Weights of a small GPT-style language model, trained from scratch on English Wikipedia: rotary positions.
MLP neurons of a small language model. Each row is named by its layer, matrix (gate and up: input weights) and neuron, and shows model dimensions 48-143. Each number is 128 + 32 x the weight over its row's rms, rounded and kept within 0 to 255. A neuron's up and down rows have the sign that makes its largest values positive.
A block is one neuron, or neurons of one layer that tend to fire together. After each block is what it responds to, as a language model described it from the Wikipedia text at the highest values.

L5.gate127 [135 118 127 184 143 165 154  64 161 105 122  90 141 120 128 103 181 128 129 108 122 134 167 116 130  68 125  67 149 129 128  87 158 133 107 113  83 135  55 103 131 128 176 164 119 102 135 157  96 157 121 153 140 103 224 145  92 145 124 197 138 139 149 141 173 109 148 107 108 113 123  92 101 145 120  97  98 125  92  85 147 156 134 176  71 135 136 104 168 167 131 133 148 162  90 125]
L5.up127 [136 110 125 123 126 171 180 121 133 156 158  54 148  83 129  93  83 134 121 121 126 215  88  87 144 137 137  76 154  89  56  65 100 106 183 153 162 185 225 134  74  98 112 165 108 154 128 118  80 128  97  95  67 156  99  88 167 146 129  85  93 129  91  75 132 130 164 116  81 100 142  45 124 120 121 116  82 152  97 147 113 124 203 155 129  97 126 179 131 109  36 120 128  69  80 148]
L5.gate222 [112 132 136  73 141 151  99 132 140 119  96 135 133 164  66 105  91 107 160 131 143  92 161 106 130 134  89 118 158 150 167 146 143 152 117 125 128 143 101 155 121 208 119 147 117 166  93 164 121 121 178 150 119 108 116 143  81 123 103  99  77 108 146 162 177 189 130 151 166 127 149 116 119 165 170 105  98  83  65 180 149 117 179 124 127 113 167 105 139 204 139 114 186 100 135 126]
L5.up222 [115  79 102 130 142 155 117 126 119  54 132 106 130 123 149 132 111  86 128 110 118 124  51  97 109 102  94 137 158 131 142 136  74  96 129 144 116 101  78 151 138 140 138 139  72  74 120 158  61 154 148 128 127  81 130 140  82 178 148  50  98 159 126 102 120 136 176  91 202 141 161 150 105 159  69 125 135 128 115 204 125 109 146  66 101 103 159 147  97 179 131 106 182 142 122 124]
L5.gate542 [159  97 152 160 145 130  73 143  79 119  90 111 143 115 118 148  93 126 132 147  51 153 153 149 172 130 128 189 149 129 139 159 160 124  91 173  68 121  81  76 103 148 132 121 108 135 166 130 142 121 108 105  34  87  62 149 114  90 119 127 166 133  81 108 142 128 127 122 165 174 110 119 147 184 136 168  93 154 189 146  90 126 172 151 115 134 135  66 128 131 151 160 146 151 111 127]
L5.up542 [153 147 157 123 143 128  98 154  68 147 120 146 163 137  90  85 196  95 169 121 123  91 118 169 108 102 124 121 151 162 123  64 124 115 171  92  96 110  97 136 135 149 140  92 147 169  69 132 120 128 141 139 125 107 172 115 135 159 115 167 146 133 133 174 122 133 118 108 142  66 159  68  66 105 119 109 135 177 115 147 137 188 155 156 188 139  93  92 144 169 120 116 197 146  90 111]
L5.gate679 [149  84 169 183 145 102 135 149 106 137 112 107 123 136 137 163 137 115 124  91 112 182 109 122 112 115  98 147 158 134 124 119  78 138 123 113 126 167 117 159 147 173 157 110 145 146 181 186 126 114 141 144 113 109 124 151 100 109 163  69 158 104 133 113 151 142 132  77  77 101 146 111 128 124 145 136 121 165 102 114 168  95 105 160  93 102 137 141 161 163 179  97 158 141  67 158]
L5.up679 [ 91  99 122  86 139 175 175 121 136 150 162 165 146 108 147 160  75 163  94 153 120 128 133 154 103 154 186 133 151 168 166 140 155 121 146 156 169 180 173 135 121 122 109 188 138 165  93 107 107  93 146 136  86  88 119  95 111 121 102 154 124 102 111 134 132 152 120 117  87 146 142 115 174 112 152 137 121 168 133 148 167 166 135 154 144 174 181 121 104 150 156 164 155  81 120 167]
L5.gate844 [142 187 103 127  98 137 177 190  98 105 127 157 142 145 123  87 101 113 114 121 147 108  63 148 150  96 163 121 200 145 144 164 144 176 169 124 110 122 112 131 145  90 124  99 124 113 101  96  88 119 109  82 148 145 123 185 159 169  97  99 166 156 158  69 136 111 151 125 147  89 111 100 148 162 138  95 102 172 103  53 114 148 149 125 109 152 120 138 111 122 152  58  85 154 121  89]
L5.up844 [103 147  84 130 136 102 114 139 113 104 182 109 100  97 111 143 151 136 125 119 130 162  70 192  87 138 118 138 123 160 148 108 112 124  95 144  94 122 110 140 136  99 159 145  91 156 102 160 178 143 168 156 112 125 127 133 106 126 125 177 159 134 145 109 185 203 157 132 175 113 154 118 115  97 122 106  61 151 157 136 172 104 142  93 137 113 113 130 180 117  92 200 143 187 143 106]
L5.gate988 [132  83 124 145 134 178 106 113 117 168 110 217 197 149 125 134 112 160 136 123  90 126 116 139  93  97 128 109 216 109  72 111 163 126 110  73 158  77  99  89 147  76 166 118 160 111 112 149 110 131 108 141 112 170 200 124 102 132 163  87 125 123 173 127 138 124 191 122  90 107 123  45 125  81 170 131 147 164 159 124 146 174 118  80 120 174 106 105 163 103  97 134 125 147 106 111]
L5.up988 [119 116 111 103 195 184 155 112  64 148 110  87 142 118  83 163 133 117 138 127  84  94 176 113 180 115 106 152 184  97 128 130 110  68 175 125 138 102 157 165 167 158 153 119 116 100  98 115 126 142 151 121 149 162  62 124 149 108  88 123 167 136 174 112 176 157 146 158 118  93 128 160 175 154 118 131 107  89 121 159 126  91 103  87 164 100 166 111 113 130 128 113 110 142  43 129]
L5.gate1132 [174  74 156 133 128 133 148 121 108  91  76 141 150 155  96 121 123 119  93  92  97 105 136  89 147 107 105 135 159 150 133 120 105 122 134 130 145 136 107  73 152 191  87 100 106 120 124 145 111 101 120 160 124 101 132  70 101 108 147  97 135 155 109 129 146  84 122 113  69 108 123 124 150 145 177 150 165  78 102 131 175 191 150 180 112 156 192  75 179  79 138 152 159  66  58  46]
L5.up1132 [162 101  94 187 112  84 134  72 111 144 101 118 160 100  91 178  55 185 117 186 124 165  83 167 154 124 138 158 175 131  96 153  83 130 113 108 162 146  46 151 136 106 143 127 122 151 137 127 120 104 123  98  75  97 142 128 150 119 165  96 172 129  90 165 142 145 140 105 115  82 152 176 105 186 133 109 147 122  71 123 157 148 197 181 122 125  77  84 159  82  90 161 180  96  72 147]
L5.gate1163 [112  55 145 129 105 157 145 149  92 104  94 101 182 131 133  45  89 115 134 101 114 162 106 165 130 109  81 158 142 157 111 148 119 116  66 161 110 117 139 100  85 126 129 102 118 133 108 160  83 138 119 117  71 164  33  94 161 163 141  97  88  44 182 170  82 121 174 164 105  74 123 139 118 160  92  74 108 155 102 156 129 105 153 118 146  90 133  36 133 141 123 126 122 147  43 111]
L5.up1163 [160  85  87 158 202 155 137 150  99 146  95 109 105  86  83 108  89 128 140 172 139 113 131 122 114 103 118 202 123 117 159 127 114 174  78 123 150 157 156 139 130 115 147 152 102 153  86 162  96 163 111 173  93 185 129 162 147 171 154 178 141  51 172 115 140 166 146  83  69  77 137  83 121 152 124 192 134 127 101 175 136 130 138  66 133 142  71 138 155 135 104  75 142 115  68  86]
Responds to: Tokens in football and other sports biographies and stat tables: the verb played (who played as a forward), dash cells in career tables, League, Cup, goals, appearances.

L6.gate602 [137 105  97 206  80  71 127 126 128 144 128 170  75 174 114  92  99 145 148  52 128 139 101 137 143 117 137 106 168 105 131  91 154 159 144 102 126 127 156 140 174 143  96 105 142  82 137 178  57 140 131 141 158  96 148 114 132 130 126  64  79 144 168 103 147 109 130 138  90 121 105 158  85 120 101 155 129 101  85 125 165 120 123 103 167 122 140 156 114 108 173 139 116 164 136 150]
L6.up602 [121 108 127 183 150 129 198 191  58  77 108 141 111 102 114 141  90 145 100 180 101 128 139 140 176 126 173 153 135 140 110  75 127 207  77  94 157 115 120 133 111 141 116 129 123 125  78 127  82  89 158 129 104 149 151 113 160  71 147 160 200 140  86 142 134 172 150 188 128 105 121  97  86 108  90 122 143 111 175 163 131 124  91  71 107  91 150 118 187 125 129  97 174 102 103 137]
L6.gate1009 [128 113  96 151 147 131 134 133  80 117 126 175 110 159  83 156  55 156 158 104  94 169 159 112 138 172 169 108 127 137  74 139  47 171  98 130 170  97  48 112 137 176  63 149 133 131 152 115  94 132  92 187 143 164 133 135 150 140 188 123 110  85 193 118 178 100 222 178  77  95  84 101 143 125 195 175 104 122 135  82  92 149 166 121  96  84 182 188 136 118 107  99  78 125  89  87]
L6.up1009 [ 87  78 122 114 100 157 158 129 131 101  95 120 138 158 154 126 106  85 101 181  87 145 136 120 162 138 142 180 144 184 115 101 161 135 144  88  75  51 121 136  92 124 122  90 101 212 124 124  81  87 112 125 161 127 133  85  68 132 122 112 118 103 135 111 148 103 106  93 136 193 124 118 192  98 139 174 116  91 103  61 133 159 116  82 131 160 140 150 152 107 119  99 172 137 131 118]
Responds to: Word-piece fragments inside longer split words, most strongly the pi or i of piece/pieces (masterpiece, altarpiece), also the u in puberty and Portuguese.

L5.gate79 [104 172 162  73 133 171  65 188 164 143 150 139 152 165 121 146 108 120 133 127 105  34 144 136 105 126 127 168 143  66 160 154 188 145 115  84  86 139 176 108 104  95 109 107 121 165 119 120 104 143 119 158 142  89  92 106 121 119 130  69  76 155 123  94 119  60 118 135  42 152  85 113 127 103  95  53 166  77 155 154 138 143 110 119 105  63 114 151 142 103 149 155 124 163 222 105]
L5.up79 [121 161  80 155 136 110 125 122  92 116 123  65 152 128  55 153 119 142  84  86 139  99 111  88 164 117 138  94 134 131 106 154 169 201 104 144 127 183  63  97 169 133 130 141 126  97 132 106 115 103 129  53 133 112 100 103 107 128 115 145 194 137 134  88 142 172 158 139 170  77 125  88 118 133 128 139 134 125 102 171 125  88 134 201 156  81 110 154 136 146 121 111 150  97 143 138]
L5.gate177 [159 126 148 160  98 130 118  96 162 164  54  81 105  83  96 105 146 107 134 113 151 106 108  88 146 172 110 110 175 130 154 144 126  76 137 124 190 175  55 129  75 167 181  74 130 120 181  93 113  94 166 173 169 162 159 145 101 103 129  74 161 131 124 148 131 121 130  72 129 105  96 116 161 108 172  77 108 148 121 135  89 103 128 147 163 129 108 122 154 160  89  73 144 135 154  62]
L5.up177 [182 113 143 183 169 144  22 140 111 169  90 148 110 112 118 158 133 160 195 179 129 145 129 118 118 110 128 191 147 101 135  99 154 130  61 163 140  95  81 115 136 150 151  93 133 206 172  51  52 107 131 127 103 165 104 178 131  65 116 149 103  85 157 139 161  72 145 121 134 124 100  74 163 147 106 102  95 111 142 162 150  81 211 112 133 161 134 163 147 180 118 117 136 125 138 144]
L5.gate305 [153 117  99 151 143 165 139 149 134  85 147 216 161 118 110 132 118 180 137 173 124 165 127  90 143  57 102 130 155 143  83 148 184 138 143 147 197  56 162  67 164 187  79 128 135 112  63 121 153 203 106 146 131 139 161 118 111 148  66 127 120 137 156  82 136 122 116 129 111 175 134 159 107 102 169  95  68 147 152 125  93  77  76  88 113 133  90 121  79 137 120 108 126 124  75 126]
L5.up305 [136  61  86 175 143 147  89 161 128 159 181 152 130 132  71 129 148  67 114 139 149 139 134  48  74 143 128 104 111 134 188  79 109 160  96 153 115  46 155 194 144 115 149 151 101 151 133 166  82 151 119  69 105 149 149 131  68 137 116 132 132 135  83  86 157 146 147  67 107 135 118 105 176  52 176 136  68 131 147 126 115  93  70 155  79 121 126 127 133 126 122  80 126 194  55 154]
L5.gate312 [161 170 128 145 144 167  62 144 103 170 125 131 143 142 166 182  92 119 120 134  50  61 110  94  63 152 133 181 203 106 196 157 143 135 172 147 149  88 110 112 131 103 120 103  95 135 143 121  90 100  91 126 149 135 125  75 192 120 106 103 175 144 182 131 130 142 111 142 100 147 117 113 137  84 169 145 159  96 167 119 117 105 117 176 101 114 197 152 142 110 109 135 106 127 164 119]
L5.up312 [175 128 166 176 112 115  93 162 179 114 166 150 110 101 138 147 138 119 167 186 225 184 118  93 153 164 101 137  99 118 140  99 105 133 113 211 114 122 110 152 121 194  94 125  90 133 155 134 145 174 122 158 172 139 180 106 123 177 115 153 118 188  95 131 109 153 109 169 145  88 122 150 153 113 123 150  87  65 130 112 189  74  97  96  98 161 163 132  96 181 144 165 154 109 206 125]
L5.gate321 [102 186 159 129 135  99 128 164 172 143  94 150 155 108 163  97  99 134 139 136 154 111 154  55  85  66  87  84 186  87 122 210 145 101 104 107 161 142 104 142 122 186 125  97 111  63  78 143 141 101 121 113 116 134 187 105 142 112 176 109 102 119 104 106 137  78 132 168 100 107 114 110 203 108  95 129 137 117 132 148 104  99 108 150 174 140 136 107 100 143 132 107 172 123 112 100]
L5.up321 [149 136 130 136 164 139 176 112 168 140  49 167 102 129 165 127  99 101 140 107  81 114  67 166 170 148 165  94 117 117 123  99 133 106  98 172  86 147 151 187  87 114  78 123 116 145 149 102  80  88 115 159  80  56 135 139 134 138 132 136 121  87  90 120 133 186 110  84 117 142 152 112  74 166 109 112 151  74  81 121  84 110  58 123  92 198  77 105 143  67 123 134 140 118 189  83]
L5.gate428 [ 62 137 160 187 116 121 107 113 160 145 121 108 139 118 151 168 131 165 162 145 160  64 107 112 123 142 100 130 180 172 203 118 109  89  83 129 105 147  89 136 144 117  99  91 134 109 125 112 118 111 104 193 105 177 106 155 102 100 121 109 140 187 194 125 170  79  89 146 100  73 100 122 101 137 186 131 153 145 135 141 173 152  95 129 170 201 147 136 140 138 138 172 117 126 138 117]
L5.up428 [ 98 103 149 159 125 104  49 129 132 152 120 125 124  61 143 195 148 107  99 115 108 138  70  98 134 144 119 108 167 188 113 164 143  96 145  78 147 149 121 109 151 139  92 111 133 155 115  80 173 145 102 148 108 160 164 111  82 142 151  94 117 163  91 111 128 131  94 141 183 137 112 122 155 138 141 106 116 114 163 150 125 144 123 128 224 146 142 120 105 149 158 174  61 149 161 215]
L5.gate613 [183 159 157 131 133 107 104 105 127 139  87 129 163  74 111 108 132 152 184 136 141 156 148 133 106 133 121 200 143 156 141 151 191 103 103 149 138 108 104 133 114 109 141  72 121 125 158 153  66 156 161 142 110 112 127 117 125 176 137 100  91 149 140 133 115 109 120 168  89 104  80 167  89 110 148 124 171  69 137 168 103 132 110  48 126 115 120 101 143 104 102  83 122 103  61  65]
L5.up613 [162 110 160 141 101 118 138 136 150  47  94  66 129 143 122 114 137 166 117  85 196  80 149 132 107 105 113 119 122 138  98  74 140 174 125  66 148  93 116 128 148 102 116 169 116 165 150 125 205 128 139  75 167 114  68 123  99 135 115 112 171 200 133  74 120 124  90 165 138 109  87 112 149 125 107 112 180 163  96  91 109 165  75 158 129 143 121 115 145 103 162 137 101 117 138 110]
L5.gate1075 [ 65 116 123 110 145 130  65 171 110 107 135 157 162  76 146 154 136 132 107 144 134 164 199 153 101 158 119 168 129 147 195 167 138  94 153 171 167 120 107 124 160 140 101 115 103 139  92 125 128 125 123 164 115 116 104 167 189 146 111 118 108 146  96 126 169 113 148 126 146  53 135  65 143 119 130 172 145 143 114 135  63 123  59  97 136 137 141 193 183 159 160 170 136 124 186 126]
L5.up1075 [150 113 112 153 122 168 154 128  72 139  68 157 135 161 106 104 103 120 146 169 138 150 108 140 107 168 132  90 156 135 116 136 111 110 156 188 133 126 145 115 125 164 140 125 110 113 152 172 132 139 125 145 137 147 122 119 139 114 130 134  67 118 102 115 130  46 165  91 121 124 123  90 128  98 128  89 152 171 144  87 105 139  87 143  92 141 135 120 126 190 124 134 121 170 187 107]
Responds to: Single-vowel word pieces, mostly i or u, that continue a split-up word, usually a foreign personal or place name in lists and tables, e.g. Ab-u, W-u, Merap-i.

L7.gate35 [145 109 119 140 110 119  80 124 150 107 130 167 129 112 110 134  96 180 151 105  95  64 128 146 134  61 172 131 113 186  98 143 203 121 165 161 156 146 145 108 120 141 137 180 106 100 109 115 144 151 107 157 149 187 125 130 142 112 128 132 151 215 179 106 174 155 125 123  73 134 103 115 146 125 162  68 154 146  95 167  92 115 152 106 139 175  85 138 140 141 129 146 133 108 163  56]
L7.up35 [128 100 110 110 133 109 101 193  88 156  96  81  67 158 108 180 128 156  93 144 134 154 108  73 138 161 181 136 139 124 145 178 142 168 130 133 153 130 144  87 112 130 128 152 100  76 139  98 149 147 129 201 153 126  42 150 118 133 125  81 140 151  79  97 144 121 174 134 127 126 141  57 105 148  99  75 149 165 143 175 196 172 107 118 148 113 143 145 143 160  92 137 152 125 187 117]
L7.gate744 [157 126 142 123 114  76 141 208  65 111  95 113 129 134  73  93 105  88 112 102 194 159 118  91 127 117 104 167 164 188 127 117 128 188 139 142 168 191 129 100 153 188  94 163 163  89 154 107 122 125 187 153 159 138  97 178 127 121 151 110 128 132 206 163 159 143  99  96 128 131 114 106 162 147  40  88 101 119 167 169 168 122 116 114 135 121  96 125 151 152 131 167 154 144 145  66]
L7.up744 [167  88 142 119  87  74 154 192 168 132 111 108 186 129 110 129 126 116  54 100 148 205  78  86 134 107 162  99 139 170 125 118 111 172 105 112  82  80 117 120 102 135 103 139 137  60 119  90 176 108 162 206 102 120 119 113  58 119 107  44 147 167 152 156 179 163 157  78 146 140 122  86 154  84 123  54 139 151 132 111 137 111 162 178 110 174 121 151 137 167 117 108  81  93 154  94]
L7.gate770 [182  65  75 139 151 134  69 117 203  98 175  68 127 159 126 156 133  92 167 133 130  76 149  99 144  84 138 145 148 137 103 190 172 192 145  93  87 176 143 157 101 103 116  95 145  76  97 150 152 138 168 183 119 165 127 108 127  83 101  94 120 136 143 195 220 132 148 183 141 153 115 119  85 119 128 133  76 135 141 169 139  88 154  74 127 151 118 139 157  89 144  89 145 121  90 182]
L7.up770 [163 106  73 228 119 160 104  96 102 154 159 202 125  71 101 157 117 119 118 108 135 139 133  90 164 140 141 145 142 103 129 170 129 158 175 121 156 124 128 171 144 134 129 123 144 105 171  96 135 156 155 126 100 135 119 145 149 155 152  65  86 119 170 152 119  99 104 146  83 122  93  85  82  83 143 151  87 213 154 129 182 139 190 120 143 150 103 102 126 104 149 133 109 153 123 135]
L7.gate858 [118 101  96 123 144 117  89 141  74  87 172 131 124 129 117 154 108 152 124 111 119 132 143 138  96  97 126 175 168 116 128 131 151 136  93  94 167 143 114 148 105  86 133 139 121 133 109  97  82 118  95 142  84 135 115  80 113 134 182 110  97 173 126 136 167 138 100 127 183  73 118 129 147 123 105 154  93 174 144 150 145  87 137 172 105 155 127  86  82 163 101  90 121 159 157  89]
L7.up858 [172 122  91  90 143 131 157 157  91 154 125 131 119 138 102 148  99  69 121 146 151  89 178 117 121 127  52 152 156 141 129 145 112 122 136 114 157 134  95  87 159 169 159  63 171 116 147 160 132 137 180  95  99  83  44 138 159  59 126 131 126 117 120 148 147 127 101 133 135  87  70 153 151  98 113  92 130  92 166 145  82  84 156 128 134 135 144 162 183 147 144 107 128 135 103  68]
Responds to: Second-piece tokens, often a lone "i", inside multi-token place and personal names in lists and tables, e.g. Ch-i-șinău, S-i-oux, Li-echtenstein.

L7.gate400 [103 202 112 144 112  93  92 121 154 143 161 143 124 108 167 127 137  59 191 140 108 174 179 160 229  80 179 130 200 139 105 172  61 128 110 122 112 132 137 125 156 127 148 124 113 120 166 137 194 156 160  93  75  95 159 123 187 122 164 147 118 153 188 147 164 121 188 126  77  99 193 155 122 160 151 111  75 113 125  98 127 114 137 128 153  48 113 131 163 163 120 101 150 159 122 120]
L7.up400 [102 133 111  66 119 102 105 146 131 118  88 138 132 130  92 183 165 100 122 129 146 137 175 174 158 174 160 120 117 179 127 132 120 140 170 166 167 168 177 179 200 110 153 129 120 151 154 147 178 151 115 123 142 104  88 103 147 138 160 154 179  90 116 139 156  97 173 175  89 125  41 179  94 133 146 147 160 138 126 116 133 106  84  80 118 112 139 176 163 127 113 109 131 165  82 102]
L7.gate630 [173 143 180 120 209 136 185  58 159 145 155 150 134 144 111 125  99 112 131 166 121 101 126 147 188 113 143 108 182 178  90  84 137 117 138 158 120 219  51 141 135 176 118 107 127 138 153 140 137 166  95 145 109  75 139 151 116 144 164 150 124 138 161 133 152 124 112 101 138  78 137 122  93 175 119 164  78 169 146 163 130  90 143 141 168 126  89 140 118 195 146 104 136 165 113 121]
L7.up630 [137 144  91 127 126 105 137 126 132 104 129 154  86 162  73 124 158 159  82  71 145 135 150 139 129 121 106 106  65 108 175 111 124  86  86  80 122 102 137 119 129 210 106 139 108 134 171 119  82  97  78 164 127 179  78 107 170 133 150 147 194 132  49  95 100  86 109 114 131 193 139 110 163 113 155 125 147 152 110 153 147 100 111 131 132 166 124 139 176 189  83 147 160 106 184 151]
L7.gate898 [ 81 159  89 109 126 153 141  98 168 205 109 155 143 113 192 132 115  90 134 151 121  78 139  98 126  95 119 142 158 119 138  32 105 165 116 125 117 138  73 107 125 146 140 118 109  90 137 113 160 106 152 145 107 130 123  98 137 137 133 110 120 119 147 167 168  90 166  95 155  88 141 136 151 199 129 113 115 107 119 150  94  90 162 113 166 150 111 101 103 132 127 135 122 210 106 140]
L7.up898 [ 74 163  85 107  92 150 120 112 121  99 123 102  88 121  63 137 138 141 121 153 136 159  90 142  86 165 122 125 179 124 112 159 137 137 105 129 107  96 152 101 111 110 173 114 123 179 119 140 122 177 117 129 110 125 141 191 143 165 149 133 147 119  97 119 174 151 233 112 148  89 138  90 151 123 117 104 157 170  14 156 138 117 121 131 173  62  67 106 142 136 134 132 155 129 152 134]
L7.gate983 [170 148  92 119 144 140 100 173 132 140 165 158 151 106 162 140 158 123 127 147 124 109 163 137 118 141  73  79 132 111 143 146 126 147 145  93 126 115  71 158  90 136 132  46 115  81 167  82  97 149 131 146 165 125  89 118 105 113 109 120 129  89  75 109 158  92 120  93 108 137 102 150 183 154 147  86 117 154  95 137 115 201  98  43 120 109 146 106 173 120  63 125 177  94 119 123]
L7.up983 [ 92 108 188 100 166  90 125  97  91 113 117 123 127 134 146 123 104 159 153 143 140 111 151 150  78  67 128 130 155 142 108  88 143 161 156 125 116 114 148  50 112  12 203 156 191  94 116 117 101 116  75 141 117 162  78 123 152 147 101 150 120 180 184 131 134 113 143 109 161 132 199 181 117 171 121  84 132 162  93 201 142  75 111  78 148 118 149 121 152 114 105 156 184 128 175 138]
Responds to: Tokens in football results and stats tables: competition names (Scottish Cup, Premier League, League Cup) and inner pieces of club names (Dundee, Dumbarton, Lokomotiva); also weak scattered mid-word pieces elsewhere.